MLP neurons of a small language model. Each row is named by its layer, matrix (gate and up: input weights) and neuron, and shows model dimensions 288-351. Each number is 128 + 24 x the weight over its row's rms, rounded and kept within 0 to 255. A neuron's up and down rows have the sign that makes its largest values positive.
Before each neuron's rows, "fires after" lists the tokens most often just before its 100 highest values on Wikipedia text that the model never trained on. A number after a token or word is its count.

fires after: "\n" 46, "\n\n" 5, "30" 5, "10" 4
L5.gate500 [129 113  78 124  94 122 147 137 145  54 124 105 145 148 162  71 110 166 115 142  91 135 108 161 154 125 133 122 146 104 136 112  67  69  78 164 107 112 160 111 115 106 140 111 134 119 148 130 134  89  71 123 128  88 108 128 132 130 109 154 172 120 128 112]
L5.up500 [125 127 154 135 117 102 108 137 114 151 170 114  99  90 154 146 115 144  92 130 132 144 152 137 119 150 146 122 140 107 102 118 112 146  99  71 136  80 129  76 123 138 137 124 135 125 100 120 107 122 135 137 174 133 168 117 133 157 148 158 134  99  98 105]

fires after: "." 44, ":" 8, " at " 7, " to " 4
L6.gate617 [132 143  95  97 138 114 111 136  96 126 103 117  78 144 128 104 118  89 149 166 124 126 114 149 133 129  97 134  84 147  83 118 160  66 174 134  73 147 150 120 172 136 111 133 123 153 151 145 167 118 116 143 152 136 126 166 121 141 131 130 149 129 141 124]
L6.up617 [150  83 134 123  95 135 137 132 113 141 132 136 110 124 133 131 135 134 115 153 156 149 135 112 135 112 105 154  96 106 116 162 151  92 106 172 134 108 156 123 134 135 120 122 130 155 100 110 125 102 150 147 133  74 151 129 107  99 101 173 117 133 121 152]

fires after: "1" 37, "2" 23
L6.gate797 [133 142 134 119 122 125  91 117 125 155  86  88 162 107 132 146 182 122 161 124 178  94 128  79 114 114 116 110 100 111 161 123 133 137 135 123 144  76 136 159 153 122 176 134 136 161 149 121 137 105 120 143 147 158  89 128 121 140 149 116 159 128  60 134]
L6.up797 [143 156 138 114 142 149 134 120 113 118 106 137 124 109 162 143 120  80 155 117 111 141 134  97 104 106 120 120 122 153 123 107 109 174 133 134 120 146 162 108  84 115 112 119 121 152 167 136 131 122 126  68 127  71 166 142 119 162 121 153 147 170 106 160]

fires after: "\n\n" 41, "\n" 28, " W" 5
L4.gate1150 [123 114 100 134 130 146 135 132 172 113 135 172 118 141 156 141 132 147  85 136 130 220  94 184 158 111 135 153 134 134 167 127 160  93 169 158 103 125 113 176  92 131 130 122  97 136 132 146 143 110  74 135 140 102 138 160 165 135 164 123 142 140 130 115]
L4.up1150 [128 137  98 108 145 135 123  92 159 100  85 116 126 178 112  99 134 174  74  91 142 101 138 158 143 133 125 108 165 104 139 123 140 101 131 183 110 123 142 113 144 158 131 159 101 146 124 153 115 168  71 109 138 137 106 147 120 155 107  77 155 134 121 170]

fires after: "." 59, "–" 4, " | " 4
L6.gate882 [ 95 172 146 142 142 130 122 154 119 120 101  98 113 155 179  74 159 138 143 167 145 109 155 155 111 152 101 165 122 106 157 111 149  97 160 134 151 109 104  83 133 109 143 146 107 124 134 129 152  93 101 141 162 154 152 101 108  98 111  99 157 129 169 166]
L6.up882 [139 147 187 143 143 111 104 162  81 126 127 102 128 152 103 167 163 156 160 158 159 127 140 148  89 153 107 179 110 123 142 133 148 148 116 132 125 142 120 141 168 137 187 158 113 131 127 135 134 100 137 124  95 146 133 109 150 150 139  87 113 123 172 151]

fires after: "\n" 53, "} \\" 6, "yl" 4, " \\" 4
L6.gate1296 [113 171 115 136 157  86 169 103 115 112  87 128 114 138  93  94 111  81 139 126 120 154 134 123 153 150  99  89 149 131 144 183 148 110  96 129 117 119 125 137 155 105 100 117 131 144 152 152 144 131 130 122 142 111  88 137 115 116 167 122 137 134 129 132]
L6.up1296 [139 121 128 141 139 155 119 156 162 144 143 125 140 164 136 118 127 166 164 125  99 172 107 136 113 129  82 108 113 160 148 127 138 104 156 169 124 118 130 120 114 143 127 141 135 134 108 141 169  99 131 101 118 149 128 141 134 153 181 135 165 104 129 139]

fires after: " | " 36, "; " 19
L4.gate239 [112 164 128 151 135 101 118 104 160 172 162 124 115 184 119 161 146 133 140 123 182 114 125  95 103 127 105 154 124 117 142 116 123 151 107 110 140 113 145 160 104 124 114 137 123 132 190 158  88 116 101 142 142 156 123  99 142 146 135 145 109 140 120 131]
L4.up239 [ 96 164 112 116 158 150 141 176 134 147  90 145 130 142 161 138 119 141 122 126 140 158 140 105 102 159 148 150 143 112 121  88 103 145 168 138 141 139 124 154 134 133 127 130 131 155  77 153 155 146 138 125 140 176 146 113 160 118 115 153 117 155 116 122]

fires after: "\n" 37, "| " 16
L4.gate1166 [ 87 123 181 110 153 100 131 106 127 153 130 110 144 139 107 167 113 113 115 198 121  92  83 129 143 182 116 106 111 103 122 122  94 101 115 142  89 165 122 145 115 147  84 124 102 125 178 136 140 129 136 116 133  97 136  94 136 118  95  92 134 116 120 128]
L4.up1166 [185 105 150 117 139 142  96 143  86 125 126  92 166 151 126 134 144 149 147 127 128 106 128 120 150 133 116 101 125 134 139  98 152 124 118 121 133 111 146 158 112 136 116 131 128 115 105 130 107 101 150 109 125  91 171  71 144 127 115 136 120 163 163 165]

fires after: "2" 80, "\n\n" 4
L5.gate359 [158 115 140 103 163  94 116 134 114 123 138 132 173 126 116 118 155 150 151 132 177 124 115 101 131 134 141 141 108 113 136  92 110 109 103 125 173 104 140  95 140  87 163 124 117 128 170 137 110 121 171 101 158 152 105 117 141 119 133 132 140 110 134 135]
L5.up359 [117 128 167 162 131 109 134 160 154 156 143 104 149  80 143 161 102 142 139 159 171 155 128 174 106 153  94  99 110 140 151 187 103 151 122 127 128 125 147 100 157 111 117 129 125 130  65 112  86 135 144 127 111 130 124 148 227 100 121 123 138 117 174  86]

fires after: ":" 41, "| " 5, "′" 4
L6.gate211 [139 142 116 105 144 107 145 145 115  92 144 108 105 117  85  90 136 139 172 166 132 140 142 101 145 168 109 106  87 109 117 139  90 107 114 111 116 126  96 144 123 138 132 151 116 134  93 144 182  99 138 125 122 154 129 104 109 112 168 159 144 104 129 150]
L6.up211 [119 108 160  63 131 126 157 106 127 128 162 125 127 148  89  94 166 103 163 122 127 120  88 103 102 107 132 187 194 120 160 143  78 151 120 150 107 143 159 111 137 134  99 103 109 153 120 135 110 131 147 170 132 144 109 166 121 180 149 166 120 129 116 112]

fires after: "\n" 65, "\n\n" 24, "1" 6, "| " 5
L5.gate997 [135 165 113 143 181 104 141 109 131 118 113 121 145 149 146 136 105 114 117 132 115 109 139  82  94 109 119 154 132 137 159  92 137 104 170 120 140  99 157 126 131 167 152 158 173 123 143 179 123  98  84 171 103  98 103 131 131 131 132 114 142 168 152 135]
L5.up997 [118 119 137 130 133 120 110 125 137  73 121 114  99 117 158 153 147 117 170 138 156 102  61 139 123 127 129 111 144 108  90  84 128 140 153  95 122  46 225 133 114 121 103 158 158 119 118 145 132 111 109 106 105  74 170 174 135 142 126  84 131 162 122 131]

fires after: "\n" 79
L4.gate505 [131 104 119 162 130 110 139 138 163 122 122 174 133 149 153 119 117 125 119 158  95 137  89 157 153 164 130 154 127 116 132  75 111  97 160 163 138  77 124 139 157 136 140 149 118 104 103 145 143 143  91 149 127  94 162 119 122 120 149  76 159 110 138 191]
L4.up505 [119 151 149 126 138 165  86 104 111 146  96 148 126 143 123 113 172 151 161 141  71  91  84 174  94 103 122 109 135 157 119 148  76 127 116 135 119 143 125 118 117 128 118  59 132 127 136 147 198 156 145 111 141 145 149 110 131 188 155 116 118 133 141 168]

fires after: "\n" 43, "| " 18, "\n\n" 17, " | " 7
L6.gate463 [117 193 162 108 171  70 145 111 165 100 115  89 128 115 102 105 125 114 180 128 107 117 176 122 100 148  79 153 104 108 150 104 195 136  79 135 108 132 168 131  84 104 166 129 131 132 156 152 136 107 159 102 135 103  86 149 138  88 159 175 115 133 136 117]
L6.up463 [ 89 125 123 127 137 168  80 128 138 106 150 136 104 135 158  91 126 122 158  92 152 116  91  78  88 118 108 143  95 136 118 124 117 121 115 113 129 146 144 131  90 128 116 139 182 161 142 132 105 129 165 122 117 146 136 116 100 145 138 106  96 150 146 153]

fires after: "; " 32, " | " 28, "–" 24
L6.gate438 [142 118  82 117 143 127 151  77 156 111 115 140  50 179 153 149 114 124 147 137 136 137 157 119 165 145 102 146 133  93 153 172 110 130 152 124 128 125 108 106 126 158 142 114 141 132 110 132 200 148 106 149 101 150 132  83 132 122 141 153  93 107 108 125]
L6.up438 [150 119 127 110 131 125  68 113 108 172 136  93 132 135 129 170 135 142 133 141 172 138 108 105 107 164 143 135 161 153 157 140 165  96 166 110  94 121 136 158 147  97 123 127 106 113 108 120 124 125 133 124 115 127 110 133 177 136 122 138 136  76 156 154]

fires after: " (" 21, "–" 15, " | +" 9, " | −" 8, ":" 5
L6.gate269 [122 137 110 126 129  88 130 122 100 161  84 119 121 102  68 138 124 128 132 130 185 129 110 115 133 148 138 149 139 139  80 132 135 101 118 124  95 126  95 150  91 101 111 148  74 125 122 142 133 129 109 147 125 168 124 146 143 162 168 159 109 108 112 169]
L6.up269 [113 110 174 101 117 155  90 139 110 166  92 113 137 149 128 108 140 108 145 166 119 149 147 161  99 130 152 124 137 150 111 143 136 138 132 148 133  94 171 111 104 149 105 128 123 127 139 122 167 126 121 115 106 130 109 106 142 131 118 106 150 166 130 144]

fires after: "0" 53, "\n\n" 4
L4.gate828 [106 132 113 136 134 154 148 142 144 172 176 153 126 136 131 151 130 167  86  92  93 130 160 156 115 183 137 128 128 127  90 107 123 138 106 154  95 118 107 134 173  95 136  90 125 147 143 164 126 160 100 123 160 110 148 165 132 137 125 115 125 112 118 123]
L4.up828 [146 156 132  96 131 169 112 110 110 189 156 164 116 132 100 111 120 153  96 112 102 132 199 163 141 141 139 142 167 110 116 139 120 142 105 145 126  97 127 164 141 116  90 134  93 143 128 144 151 140 104 106 106 138 170 131 149 137 164  96 163 103 128  90]

fires after: "| " 57, " | " 10, "ost" 7
L5.gate303 [122 143 135 132 181  87 116 121 142 125 134 147 120 130 147 159  88 145 171 151 140 163 136 114 140 125 141  96 138 124 143 129 142  92  67  86 105 140 106 104 115 116 128 105 120 124  99 124 133  98 167 129 125 136  95 141 102  95 159 154  92  91 119 117]
L5.up303 [184 163  83 123 152 107 149 132 108 158 165  98  91 110 151 135  97 119 143 142 130 150 114 119 134 103  99 110  99 161 134 153 126 155 127 142 130 149 113 139 142 124 120 139 127 139 136 109 171 115 193 134 179 117  84 133 139 110 119 112  91 114 146 103]

fires after: "1" 28, "4" 7, "2" 7, "8" 6, " | \"A" 6, "\n" 5
L4.gate1175 [ 86 150 129 113 143 117 155 122 103 148 131 111  80 141 126 153 158 125 136 114 116 110 104  92 136 125 123 136 101 165 148 153 147 132 109 153 146 122 165 122 130  98 129 153 123 133 138  94 104 122 130 125 139 138 123  84 173 141  90  96 100 112 126 164]
L4.up1175 [154  87 176 134 176 122 153 135 103 144 112 125 121 130 124 139 124 110 149 151 145 150 165 165 101 143 113 108 123 114 113 109 171 132 102 111 148 105 114 147 136 121  58 124 111 150 118 160 137 116 153 102  98  96 144 113 108 133 147  90 161 152 154 181]

fires after: ":" 69, "\":" 10, "\";" 4, "." 4
L5.gate696 [134 114 102 132 146 139  87 131 112 108 150 136 157  98 146 149 161 128 142  81 193  90 112 113 140 157 119 127 132 118 118 121 159 123 128 109 109  83 112 120 141 116 121 129 137 121 167 130 166 143 162 140 154 115  85 113 102  91 121 145  90 108 135 171]
L5.up696 [117 132 120 121  97 113 137 154 140 170 173 134 141  78 144  94 112 114 161 124 120 135 147 106 126 154 115 128 115 123 151 163 149 130 148 123 112 119 152 135 119 103 121 118 146 106 106 120 147 130 153 144 129 106  99 148  82 100 123 147 131 116 118 134]

fires after: "." 24, ":" 18, "–" 7, "io" 4, "á" 4
L4.gate263 [109 123 135 119 126 135 133 139 165 121 136 128 134 124 179 132  78 129 163 132 136 134 130 149 107 155 106 114 114 153 166 118  78 158 136 104 158 123 183 109 125  90 162 158 149 118 172 129 138 126 169 149 122  94 134 129 130 140 130 124 158 130  73 131]
L4.up263 [124 102 130 130 123 118 146 169 112 108 135  93 138 103 138 134 102 146 125 192 131 107 110 156 101 130  68 133 129 127 182 123 112 133 114 114 166 135 184 138 105 120 150 140 148 138 173 148 111  80 149 147 132  97 116 131 140 131 125 129 139 152  89 155]

fires after: " | " 55, "; " 15
L5.gate538 [126 140  70 117 171 106 151 137 150 166 103 103 160  95 125 161  85  96 140 128 113 113 111 147 120 112  89 172 115 147 134 105 134 153 124 172 120 144 121 130  99 120 146  88 120 142 149 130 163 125 147 115 105 155 124 144 133 185 141 151 178  97  96 123]
L5.up538 [148  97 132 116 155  89  80 130 154 114 113 133 124 134 155 134  65 150 127  94 120 101  96 107 108 123 120 155 180 131 147 129 134 112 138 153 132 105 124 160  95 141 119 115 109 136 132 115 140 186 135 125  65 147 130 119 114 150 154 102  98 148 137 116]